Part of a small language model's weights.
Size: 14 layers, 4 heads of 64.
Training: a variant of Muon for these matrices, 430M tokens.
MLP neurons of a small language model. Each row is named by its layer, matrix (up: input weights; down: output weights) and neuron, and shows model dimensions 160-255. Each number is 128 + 24 x the weight over its row's rms, rounded and kept within 0 to 255. Numbers have three digits each.
Before each neuron's rows, "fires after" lists the tokens most often just before its 100 highest values on Wikipedia text that the model never trained on; "fires before" lists the tokens most often just after its 100 highest values on Wikipedia text that the model never trained on.

fires after: "+", "-", "e", " ", "–", "|"
fires before: " |", "2", "6", "7", "1", "b"
L4.up452:148168091135107142152137174119177171088126102109130125104120111104104104084093118141120108141130133118150138087126118124145137095106138167083171089131108130145106153171108148137108155157101111101134111145121121082124114152113088148139106110124129128127129183148130154130128103133169132125
L4.down452:116153118139126112122136149141148135141096172119175155111137092168150126113136120139133102124071111110124122123113147153112096155115190096170143145075131134145091132139113126110095131165139113110159127143088159072128110159140081162133089113092140104118181116149127144115122123171105128171

fires after: " ", "y", " A", "s", "|---"
fires before: "\n\n", "\n"
L2.up137:166158115146146162094139185117135164140110137091106114119085126109130104122089122169120114161126139096145160150135052143100136145120140086129099191155141160141115140147130146099144114113132143132130163153091120157157145128095142147096132117119135168131104129175135116157082133112121108161
L2.down137:142135147105109119134180136109133152108122108136105165127168124153146136146130161141144122138135146075134150154140107120157114129116118070092117123128085141143081125122134156130149128126155129157110096142128121094128129161114091148160173137134126120097136125188146137146113107129099155172

fires after: "ce", "em", "ter", "m", "oc", "r"
fires before: "t", "ation", "ist", "b", "or", "ct"
L6.up121:117087121133095105122109163157065152140122144105157099159139164123148165165156128143138153129151087122137101089137132102086107142146100133102144153106156121149113095113151134143105161149093090106155112108108150094131132149148166142143108149143130159192152129152131079114131105126156129108
L6.down121:145109114133108117076107146126142110118135117173153168162118091106129143133143094172133128103122117111099141104118136106091121084119139155157085119146138097177107176144097118128134115137140123127133114107094102108154112148095175117143128134136085126095151158138136127145142128127104076127

fires after: " S", "u", " U", "ar", " s"
fires before: "th", "p", "t", "a", "C", "v"
L2.up419:174143122133130128099100115124102143084105133128129144070139141107133136130119107145145134123132073169184129126162121116154123134118100097101162162171136157152119147113148145156147150168145136162092120123142124115094124110095109103094143141158082158107153130144125109123119116142100089125
L2.down419:107108136130140154108088100091135107145123133147140092104132115143107105164126137121137077108133124140188146145122159099091114113109099107101143097159129172148112111145121111199123177125120143132191152127126124107129114115163150115109146164151106117154119141159133163114120133110111142146

fires after: "n", "it", "p", " n", "im", "b"
fires before: "es", "og", "ing", "ed", "ent", "ber"
L6.up927:157167167114145089118102111062089104148101172111096124119126134150143134150146180152068122125168114097129098127121145119155130140098103130098119163174112148154134112117166144154132143161145119142091127114092113150082125118114140109129162139104138109113141095160123111126129106106109107155
L6.down927:125110129136163119138094126114084122125119156109146118111128138091106088107139151135119116097176116116186111176145153164140133118146088129109142117132140146116085115169085121192139140142156109154094112091104154133121100150151100149144127146167125133147165113109163117114126111123160072130

fires after: " w", " W", "w", "\n", "W", ")\n"
fires before: "k", "ld"
L3.up600:118140131162068108127149124131123089120126144124126168115159121121116107147142088129122110136129148136123158107121140102137075128131124108167160152099174117123159133129122127141141104134165172142134092123123078130115102142121146121091136151159145161136114111122152163115120107157179105152
L3.down600:134120141106093119134111115125130095105154164133133141076118132131143129152095097110105138182086140118133159124177179149100132089117140145145137133135138100112129102104109120127123111153140158146142140128136117128124111153089160096139144104170123151140159113127140152141105142122129147117

fires after: "e", "u", "ec", "ep", "o"
fires before: "r", "ust", " the", "t", " |", "us"
L4.up96:126124129127124157189084101160131157107139166155135137119117154116131079121152130158176128102141115108155187118132191123133144129124145150118175142113120166122136118144135143126178150124149112140084134141094098146122133102139126151056140134151126119119155103125125104165105131118151139138
L4.down96:147082174149138157122116149096109137147133128105175108116133132102154142124098152093130089149127135113109163148124139125101122108134152141152099119129123092089108127112117112156136112123145177134114174154110122138123136187158110117089139114104129133098147083140067090146104095123124103114

fires after: ",", " t", " al", "ation", "m", " in"
fires before: "o", " with", " the", "ich", " wh", " of"
L10.up168:156175154107101038114117109116117145132119131119111151173136101119073108119096142103101096159085125097117111132140104100127142120119093132138103093131124125120129138186109100122133142158171149102101177099142131141112098130147155111107135133125147140082159140154109157079144127118107115099
L10.down168:137098114122154148119104133117163153127113171143135100145118117096135126149134156096183094096137151120139111111126126139147147145144118147134081123124152101141141181124121091166179118121137132148105106099121083115132136108087143098107136113136123102134139166125125092131112103091111138134

fires after: "u", " O", " S", " M", "o", "t"
fires before: " ", "o", "ust", "t", "p"
L4.up275:146147131088120114119150141150093147087128109138115152147109139129093107118120088130127134124139129118139128116122107123105123106095130114127132138154130133128145146136115107143170099113145171157127155123112098138096105142154105099125119141121139138096165130152129096197163118096134103123
L4.down275:147113141126115158102167159138118125114168180125140128086099087135136119137128174124130093086101158137121151118159111143114145130126150115108107118121142149141114111089123103158126129143140127161159116098086086162099119150146133137126124138125111152109125166150120115140118112102107137113

fires after: " re", "ra", " se", "–", "f"
fires before: "as", "ct", "ort", "h", "t", "res"
L6.up210:122135118177110110132162135160083168109161112101113125094136157146138157120088095162082086151138140137151133148191092132095169078112162141085141119146146119125126117169095108128162134076124151178107141114128159119154126115104117142164111134131152088141122161181132108161122167139167116139
L6.down210:151130119069146127099136135090138184171110113141112167121118163122117118088087125139122112152113156106119121135143091134119103109114127129120110145129156111102160078144132141151136127113108125095126130132111122120163085096111129133133135115132153167098155126120153104181085131145115127125

fires after: " ", "y", "s"
fires before: "\n\n", "\n"
L3.up147:092145123102106166063168154118156131147113154138066168132136113178143130146135116176152144125145106111098151156124078142129122134141103167132127167133144107175133136152080116101143120123116111116086139159126128152158119169109084132115084111142160151104117134150109087111148108118118145140
L3.down147:171138148099096157095135120092141158119116143156105156125106125132141142181162126159137121118157082129128131127114097101103178133106105124169114178108132160143109151123118137169116161122151083072104095166126133139178126118153092145149139168132124134115164079119176090113116120126160164134

fires after: " ", "|", " D", ",", "-", " s"
fires before: "ear", "an", "ou"
L11.up250:095117144108126161143169100089147173163157055094135126123114135113146130139133115137112084134127147136102089100158148166124142134090152169156141078124122114086099088116135137114106157156125145123155102119121152136102138164126140089199138142128113136117139112172112143142138144132129129159
L11.down250:137118147160142142127167136149113124151118119137148138124106104139160084132113106126148105127122091165130125083186123103168097128148153158130133087115128120137120143082151108173097123115160102097104105087154128125120132143102085153158169114054068121095113126123152155162098098165137164152

fires after: "19", "y", "ep", " in", "–", "18"
fires before: "6", "8", "9", "0", "5", "2"
L11.up830:105130146133137131155161109136127100159122102094098193151131193127103100118188147111140132146123092120110129108127067118094097157162103113134147160161122119144121096149120137139138112098133156124092108118162121114153153142167121166114086141124163141116129146124132146170121154125135144154
L11.down830:154163131087147136139108135132178113151099134130147115131122128145132117158117113153102174181106072126114176098125131144173121117135143151163113117134157153127111148140138127145162143116157110112169109134119092138106122114102153105093095162178158128119147093091073135144131140122104104131

fires after: " ", " f", "o"
fires before: "st", "5", "2", "3", "6", "."
L10.up687:117125134172168096106154130089136153162132099137139138120141164116101152125157100128125135096092119084150126091116105144141169108145160087099179091163149112117130107136137131124170150125105131155091067145163115138126146135139125149124137101108145134176150134137121131126083155118090142138
L10.down687:095130098152166105156134147108123115075122117134076168103130150105098155139119135163149131144151122085151087128096112155158137147171124115133124105110128164137117127092138111135138127131141098143120143157162092107137119129129104181123126114137117091132172130108097163154163133146099160114

fires after: "et", "t", "in", "st", "at", "m"
fires before: "e", "u", " of", " O", "s"
L3.up53:115152144136152151107117121129133127110166140127138140127139131137142157102120127100115105136112136093136133142098114132109121122117185094116158164169130146166112119116143079136120102158148153120122121159136139127153149124164109156148178105097181118166130118131082133155145121126110138043
L3.down53:115107129131138143108118124140160144112117125109089114116147131109157110108143058102107143148146088126097127137097123101166151163126119105148098153093121139115126152150106124153158102142134113105165139088109116063145113138157142119170162112117095129114169101129195122148121140164123140145

fires after: " the", " The", " ", "an", "ia"
fires before: " ", " h", " w", " d", " al", " W"
L4.up196:142103101099150109101184105158117142140142107155096145064133093125127101115163095136108146089144128135161130119137134116162098098134115160110123158131138134155117138136080140147109135123109127150074126108140119133123134143120140144123156106128128125158100131099122117076138176172099118147
L4.down196:154126113109161166126166081128092122160085156108136102091091074163096140179118095127120155126154138161111088155115142119138107137151118126156109147105143117120093133103156137152135151116159112131118146084112122143141136118126117171144112134141114108124121131117154118138106141180121111144

fires after: "l", " t", " f", "av", " d", "ov"
fires before: "p", "il", "ent", "k", "ag"
L3.up118:167136123149152132116111110133142129066130135102096078142136140110139106135098183102136112149150099107102159142164143166129115095122087114150140134125120099109145149127162133132134141084130108152127182119111188143131151113129155114099121159088136124143115140146107166131116142186103088137
L3.down118:151137145097175152117097122147106095122125145082145126136114147060061101123104198086144136125137133164116153088167149161120085117124107103131134123175123123142152153142140119116129162091132108102096144096145127162148137123118138175125135122094109134137103141130146144104168092164128171087

fires after: "ra", " b", "e", "o"
fires before: "h", "ue", "ed", "e", "her"
L3.up818:133133143103146114143140154164134114136136123161134061132133152130172185142120126157142091155100135167155163103114144141151152151116122146120148142122133111116154140117152096125136108158084107063101142096144084161137128151147162172104160086093154135099147160137151102159125099150099091105
L3.down818:145150159144180117086132102070107139134120165161158097133116110155127133155104127131116098124126162138124079103108156114095118092123099152122123113096136126134141123117105139087137141118116138126113104142169139167140123096157099136134114071115160156111129166080150094126133124148072134109

fires after: " ", "–", "19", " |"
fires before: "2", "3", "1", "4", "0"
L11.up476:140107117174119125094123116162099150193119148117084118151128127143113120204093131102148117156108114109116136135112154116127168144128080111127085159109128149143103154139157119127085138120133134092137153108133131166114156121108137107099141192136119120166105135124141121069175110142104152168
L11.down476:131128104141092152141144132090104135113086123133128140106121109105109115107124135119142102128160070152127097161150116115143139159146113110141117129125117120094172144083127094132102168140120118147109173154104114119138135140130128132133120132154116128166118114162104143111135166145099126164

fires after: " th", "h", "r", "ou"
fires before: "e", "gh", "ou", "le"
L2.up522:119112129160117099147146120113149117116132134112142123098203119099058113130129104113118141099149110151135126127115076135118131148099124133096125145122116133116166156112120111141143112125137158132131144180121129117070125139169131135103120156115138147170161130106137112087126164135152118110
L2.down522:133115135114157144105103095129142130120118141146189119112142100071171097143068102149201173128156136132120123163105110115125127145109123132132110108134147124117151144086114127100129143112112122108141130116084094123111161124155164123101126079160184188108106140129130126131137112125106173111

fires after: ",", "u", ")", " and"
fires before: " ", "ich", "-", " a", "o", "i"
L2.up30:197149118159161156141125155140160104107147093171096155124102149104167122122166134150133149141140095095121137146136125127106106117144071142111152132132160170079123110148145123113152095134133136113161108147169137110108103142096137093179105167121100146105103133116152093118113138126138112144
L2.down30:092138162129120132123112133098116139139172133140106131152111102156134146175150086112148181101117130110108085118112150096116135160158188126140138098095170156132121110146140115127114136146178121101142096160156150142164105073085144154151112179135108118122136136101139166128109127138099139104

fires after: " ", "|", "–", "19", " |", "5"
fires before: "3", "4", "5", "2"
L11.up937:117144089157118108120141127129117134158103144131094142164128113161101118197121127088139109150118136088148157110121108145087144108146102125143119135142124123092105136116140136077159093148124151103109123123161178152186111166106105102111152159158099139161125163145151178116095114096119135164
L11.down937:147134086129128122110137124109127152121141148119102150142144188097126101159104037151110094083119128126118084129124160110137155117179157115141136115134147171098187114140127105114149111140141127110089110153156098144157118125123151156140159086130105144146127110095119163152109103084121131149

fires after: " |", " ", ";"
fires before: "1", "2", "0", " |", " ", "5"
L4.up444:109119140130088161134105102126154158105144089127112124087129162139172089092096116086141136114130117086135100128156130103140117120114153109092148117161092143130121120117129143135103136119111139138133129135121141176103153136115160139104170083158131129116091160121145134101138083124136188148
L4.down444:138169147099092139154143119129178122136064107088100143117152131132134114103073139117104069146145144117124122119105153132142139202116165102113125099134114172132112139117121172140071106151137100091149145115107110083112146108160120160117109098117136098121096138177128126130105094145145142105

fires after: " ", "id", "o", " (", "i"
fires before: "ear", "ot", "ou", "e", "ion", "L"
L3.up546:115109089157144144148128125123134140167147129144156110119125099146128121149129093138155146184150164127155109147152155134136133143151055192089155131128102137133145127133152129140116131137142090118090165103142091131116133119116169152157138105121099173169109105094077136148123111139088117153
L3.down546:114107105117134161101130135111114098131151127122091132122096063151164132126134103129191101183158167115081097160101171135093094146117107173133149124087145176119132110142117088144093176150108119088086129106145139117125144124111123135136156107097078152128105096163118120141127117104169117151

fires after: "i", " ", "in", "ec", "u", "ol"
fires before: "\n", "\n\n", "id", "t", "us", ")"
L4.up370:140133159133136133112121185084156201101108117117138110122098080112153126137137134115119148154144117098094163160123084143106113125123153149114140157133144169137104129127133163104141109132160104194083152151119130148098159153082147167156121107110102128143130108158100105134114122171169130138
L4.down370:126112117097092141130104161107115171165110130111113179116156125194159136162179136117091100100115182081108124147135111133147136143158123099124129137098137133145109145114099146134117148074141120123077140138138130126123055079099110144137143088085100149103127119146127116090127129085166107134

fires after: " ", "–", "19", "|", "ed", "i"
fires before: "7", "8", "9", "ut", "19"
L8.up536:094114127118168154134125173073133116113088097113131143119105145141123094190147146103139116133120171077125117106099069156149189083126100142132116137132136155141095116136122163094114152163103086094104098088133128122116143139124151130129098118138128150109115128155108082129155124139117135119
L8.down536:116132123141157155113105119159156089122143120154147153104131123120109118100114101120115156149152111069145132152116110120127120090127174093133172154114082127150113126093122141136129144142154090126135181127135139090114097149083119115095110157153151118089142110110130132115134140128129175085

fires after: " ", "ember", "ary", "e"
fires before: "5", "1", "0", "2", "8", "6"
L4.up90:116152097137145146122125180145151157138094110175118107130127158163087059141147132166161111114123151080130116150125155175162131155115135128103117148119122103141122153162126124086167124117133121120137103196176129100129098155143151138146113125147137095133107149116112148130101086116143095097
L4.down90:158142098134104158085134142149125086123125139146155149090135099114110128136124122149151145115133121118106116127124139146110160117157095119159136117083113159120112115127137137147109080103100112068143082176158128146176123171109116114127133168113151128089117106126138118133107127118152126141

fires after: " f", "l", " J", "i", " E", " l"
fires before: "il", "e", "es", "in", "i", "p"
L2.up636:139147105149117104121117091156152118116126100104152119123096174106114139114129169062140151147116115103117104104092128108119141179105123168075113094111129126144145125171092101156154091133093097099129150125125172118149074154131152115167107110135110152142136147156134096125100153135129071144
L2.down636:123148117124119152095116142142100104101137134123149141127129129133105121100102117125125172143112135181148164111173154110171106114128110119119154086120133136100125120136123118087150116124061137088117110144149127164109136083142107155118101101088143126135126157102121130136120114159146134116

fires after: "ub", "h", " A", "r"
fires before: "ic", "ol", "is"
L4.up672:155101123101140172075129118140112100141103119141139145137158152119121166113083136155124142108151129113109140115136107157082150109108134134120170079145125120164094136122103106130177114075131130143138108111147161077113186141107138131107072172130178130091144128120119090132129112139103171122
L4.down672:128135122108145164116103096175098082143151154081092083157144107134138183148110155167164129124148175106087153140147109099133113140110131138131104099136134204126101144117136146110157103136148162146137087122164137125145153152147134147155089105161139142145137144119139159113118131115138137133

fires after: " e", " E", " re", " se", "e", " p"
fires before: "ct", "as", "v", "x", "p"
L6.up242:151110106148131133124155126137148136117115115112176147108136164182111096120092126109120108116093156115126151147165107139137154120122094116084098093150104145151091103169117107134109118125130132146138126138196149134100108146146152132134115099144173140137098143123120138134102153135120098132
L6.down242:151137093153128125097194104122120104131125132133182123131114127143125105128114142123105104126110153097114148169147145139148088119120119088089124108142125164137105094152128140106102106119106047140127129134148099106111167124141125151131119126170196126096115149173128113131111140164151074133

fires after: " ", "19", " (", "18", "1"
fires before: "0", "1", "4", "6", "3", "2"
L11.up686:107098114126142145127135130104171149152114105120125113155144159115134131121155135148163178150141097118185147125145096122095162157139093158141131112129148135187161144153167134079119099125131136123112143127168115161126149154117145163119116138138121103107135160096113144113141125128145108099
L11.down686:132153157103092168157139129140131093101137175144124112118119095130125134146097138139129176100149094146159123085115120104171164150133126147111111097134156101111157113097112125154118132162111071112129109152151138150113146144143130126115122141120116094096085155098128152175108165100125127121

fires after: "ub", " M", " A", "M"
fires before: "ic", "e", "is"
L2.up252:098146109114136133082108130157113092157111115159103096148172124108129116109062141122123089164123074127141151114101112138097133128130143091151144119127068178148107122137128140133142133150118142178127099126148156151131134114143169086136106141110152139079151136143123122139136113087128159135
L2.down252:127148096107159145118088125166107147140121131134108127147130116103157127114072145126129158165147106106151118110127078082112127128132148133118103087142084145154140152125149075167172175137137138163129151117144140137136138096145165149129111131105130140127155133115163118128138112145069135118

fires after: " h", "th", "h", " H", " th"
fires before: "se", "gh", "s", "i", "t", "e"
L2.up417:134127100169101129158115113125123112097132132098148110096123141125127096103111151122100132119132143164144165134085121164118158168127169140160102138120097157154137184122152136127133160129126141124155176133112153109117148132075113133105130116136097106113164120095132143092170096175130095145
L2.down417:172137103089141105131147127134133100147141105113130132167122093103109124160102112099157181102132127163136127074147117104113127157162134114148125119107117133126149138131171101133142115128127098103185102146077110127111129132118138140099099061162127165131174129129152137161092081124153089170

fires after: "ub", "b", "B", "igh", "ri"
fires before: "ic", "is", "ut", "or", "es"
L2.up69:099126141121113126104148204168109083163133121152106138119148152123112106114092124122096125131143124113127148134140112132099177143095146139094145122153137150140105160162154115128080129124094115134104131096133104173133117125077112104088134157169112094118132149148099121099116117132125175151
L2.down69:145112161128167080126112119148095122139146145094123123152149127138140120121114143126153109156143169133112162123085110135137127159118085172129163116155118148134095142147151120103114129131153134136110149141187114122111149154112112120114122156156183124127158131077160109105069153150139128104

fires after: " ", "–", "19", " |"
fires before: "5", "4", "3", "2", "7", "6"
L8.up339:118143068134116085149123147124108142135123144136104144168168113166128096154152128159168104116133150080117122136121104167134119144109102105137111125178144104108080118102097130086149137145129110115155163136149128144139112156137133169109091165163123129155147126130120144064152118154131092157
L8.down339:114127110126104134136161134140100144116127140137112153183162131098124162136144142126119111146163132107080154091155136088084144118121162134121091162092134168125114173132134124098103094149145139116093162091156130103134101119158131096134126158152078142098142152135131134128122112149124078175

fires after: " s", "c", " h", "a", " c", " H"
fires before: "e", "st", "se", "m", "en", "nt"
L11.up419:113132126184088138118098135102132184107167133110127138164191117168130157162125159108088149132133134126155144131131144121121124110183146078101139120132136123144125135098122125102090133128094115141146081140124110116106144162071155104138103125168104187134113139145128103077155080141138135139
L11.down419:131153098141143090184103153134153153140137105123104138133141115128141136091141126141104148128107126140140144118186125107125164141099143092114126108126121082151133102109118135083127149101137111142092095153177129127138106109125113144118113124138116114170121121158138129151132162130148105169

fires after: " ", "ot", "en", "y", "e"
fires before: "\n\n", "ra"
L4.up911:140135151124124119150152153080125092161075138156182122125130127193102121074113114091126159111162110125138135106118110153154151131126116139129093132122086157123121109176113136143159112137144131144141093126123122139121113165154075182099136143122106153105071131124136129116149146116125150137
L4.down911:139164138128151143064137131110136149144110122135096118101093136148095105152111113165128107150176129154112134116106094094168206177141137139185115085127090139112087119144087144172177158094166113093085110095134131131140101125134114170149113121128140116117096147129122120098116157104120132079

fires after: " ", " |", "|", "ew"
fires before: "ear", "ou", "or"
L3.up418:099115144147134145137149097136121152131137104124126135127185138103093159150121121089108136138100127138089091130135147104092105115136099103130157119118092119137143166128135070157127148151109082111151150123093121101110139124138142159153137099080137153121091067111133120131150130142129132180
L3.down418:119138084133101146111131155108091126162078133160112140142152087099166100135141142082128102099119144116087147103116153138106148143152120119155084125119085150121126172101153084189110132161065086098167125123102115133139140106129153177172121143094126139141109104114163133115085143148116160151

fires after: " re", "op", " a", "im"
fires before: "as", "ar", "ation", "oc", "le", "ow"
L8.up260:094132115160146116126140116165137171130108122102151119118112130128146116124124128121072148148162085140130116157101105153128097118087138170114170123172088126118108158180146109103137089110100126167118116130164120133094118109143197142165125146120172209116154128130132173096130119112126163124
L8.down260:156157097106139147110099162165167135160152120121100120108106161148164103168143103089117123125119148109122110159171093160142105182132076107097133145126169114107116114128145074165139122133073132110129121098153101112118140125119127152165154131117147127117134154147162177151107122135111124133

fires after: " ", "–", "19"
fires before: "6", "2", "8", "0", "1", "3"
L6.up394:131133082085154131105125124126168150145103110122136153138180146198106102135180130162133127130129118099149109127133138167114150137134096158132140119127150136116150154154155144126149135152139101088126121122126071102143131136116159148100094137167147154107099096110084124138124191152142181101
L6.down394:142142121130174121110127111167199110142099122145106076136135099121146115121134121132116153126131112132092092132152145153139123128130124114144115123093133138124174162132140102159149111126113071096131139151162103127137171127114181150123145140140131113115133132114136124124160170140141135087

fires after: " to", " w", ",", " for", " in", " of"
fires before: "ich", "o", "re", "ec", "n", "is"
L8.up686:131140160118142123175103106127124160131143134139111147174092122135100081093123096114155121105141100101097122125145064124152086118138092187133127117131148134077125130147092126101155125132086129104155150144085116105087123133115167101116156171134125134092140127115122151130156094140133115145
L8.down686:124125115106097134127094147156176151165148141109158158167129091156121110164140070107143179089094156094138140122134164105150088111158112151130087107166145154172119145110136146119122135126119140137145147124145095138162126104103145142084120134094106132142115151129162170071137094128145103123

fires after: " re", "g", "ol", "en", "im", " l"
fires before: "al", "ar", "ation", "as", "at", "d"
L8.up118:099107133106129121119125096147155166128120097124171147100141105122156150112144142166054177189104120097129146091105083099153121139110115112151145142145138143100140172122135102074143129143090188148166116085104103114140146122111166119135096163141116152128097134151152106160138133161141146097
L8.down118:128098114135157145137107146149102149121124150104132113155124118140149096137142118125146191121176105144117124125136139099126083129094114141150111127163127140118117102141099127161106176120127127105116098126114112127126108097108094152132145121099123201148139116180184098145166163120086107127

fires after: " f", " v", " V", " re", " D"
fires before: "t", "e", "il", "her", "h"
L3.up945:104091150111143121144135163141123153151131131137124109159122143081147123125133131143095161121105103167181150127133137145150114144127152150123130150157147121146160163179108135117119105114121125111152128129101118088131125142138073129132138117111130090112133175148110124107094115151170112131
L3.down945:164081081107126134068172159134118130139123120089183136128128141133158140142107115121091104116121091140105169115109120107090134151077171152144105129111127144104089093130173110073142132158132099126125123113132128100145156118170112156144149147119188161123086136131178142119125112165115148115

fires after: " ", "ur", " that", "l"
fires before: "-", "ear", " the", "t", " ", "y"
L6.up962:136118154105130158129162129122132141155114135092110090096143150100109151152133116147117118122107155112134149077155084154114123126123113150139153154113133074135138155182167148119157096098122100139096148147119101157174133135118131120150156125112113149119113099154125085125161081158127128086
L6.down962:087165150109160127095124171130113101141133120126129139115127116119098153144119151149160112125092100159101125127111144139111110120089142096112203145093089128145131127100133135130159118086113125080096135087131147084143109102101134128133060110127113149094069146132117127157123156140106144146

fires after: " w", " a", " f", "w", "f", " in"
fires before: "k", "l", "c", "ld", "m", "end"
L2.up265:121112163174065168158124125168156090100110126135172139110132135128136084146116159125166111116103131117117139073141112142165115168119147072128183115149145154118158146154126095135148156126115142124093071108115107124128091123131147128150148122138102173124154146168117119131107132137154123136
L2.down265:125086123102122114142105125096140109139128157116137144112102127116160114129115124153137122148121126136086157162136119129137132148115097143157132102133146139096138131152162073161146100115137158156173113132128150122131114101068138111155134109178145160105107137158158112137121143110132168149

fires after: "ec", "et", "el", "u"
fires before: "d", "e", "us"
L4.up134:113088149101150096142100155089122117132150143112226112055132137135114094101103107114137139115099130102109126108093157119116153111158140159148157141116111145139131114137149139084131114134084148084137142133107088169102153143132141145110155138110142127085129151108150104150076129114144134145
L4.down134:155156127136116125141134132138097108127070120104136139144160108118133088105130086130126113110176128155100126138121113109140134136154107138167143109166169106138138124147123151119140098122142110131101114097095138145161108142122146083108124151151169147146119081117108107153126136127108149141

fires after: " p", "p", " ", "l", " P", " n"
fires before: "ak", "op", "e", "er", "ber", "ed"
L10.up510:146099115158125090130134148093113169122117161112104105131148144138116134165156174152070104089123160128171133147125136172113058126121116134120139175130121121150132131123160088130135110136100113152115143120128093138111101087122136127136135110108106109102130110142140110092142123133137098099
L10.down510:136136116115159133117107119062097117157146121127126148139118106142153092135081138114139094136139108093138119068165179167106101136113074105132121119146113163112125156117142129148066132137165106118111081136103078141134107156123136151134117109098114119163140106134129166122112155146086087160

fires after: "|", " ", " ("
fires before: " |", "3", "201", "1", "2", "5"
L4.up336:172100118136128196157125141132170150140080127112112098111121112134170091121112146128104115166145106118162135117160095095120174152109129128149175117134127129135140109140135156130117098142110120148109083119117121116085124143090104079099103102161124127099120157142138099152149111113085106108
L4.down336:112132108124110153145118151097107150148123142109107165135108126128139135099146136137129108127088135121150097113118171154135132148113154113142094097065083143129138120115117126096113157151086108158132141114076145138107105097155109126131050119108107093144181142155145141102191145098103132088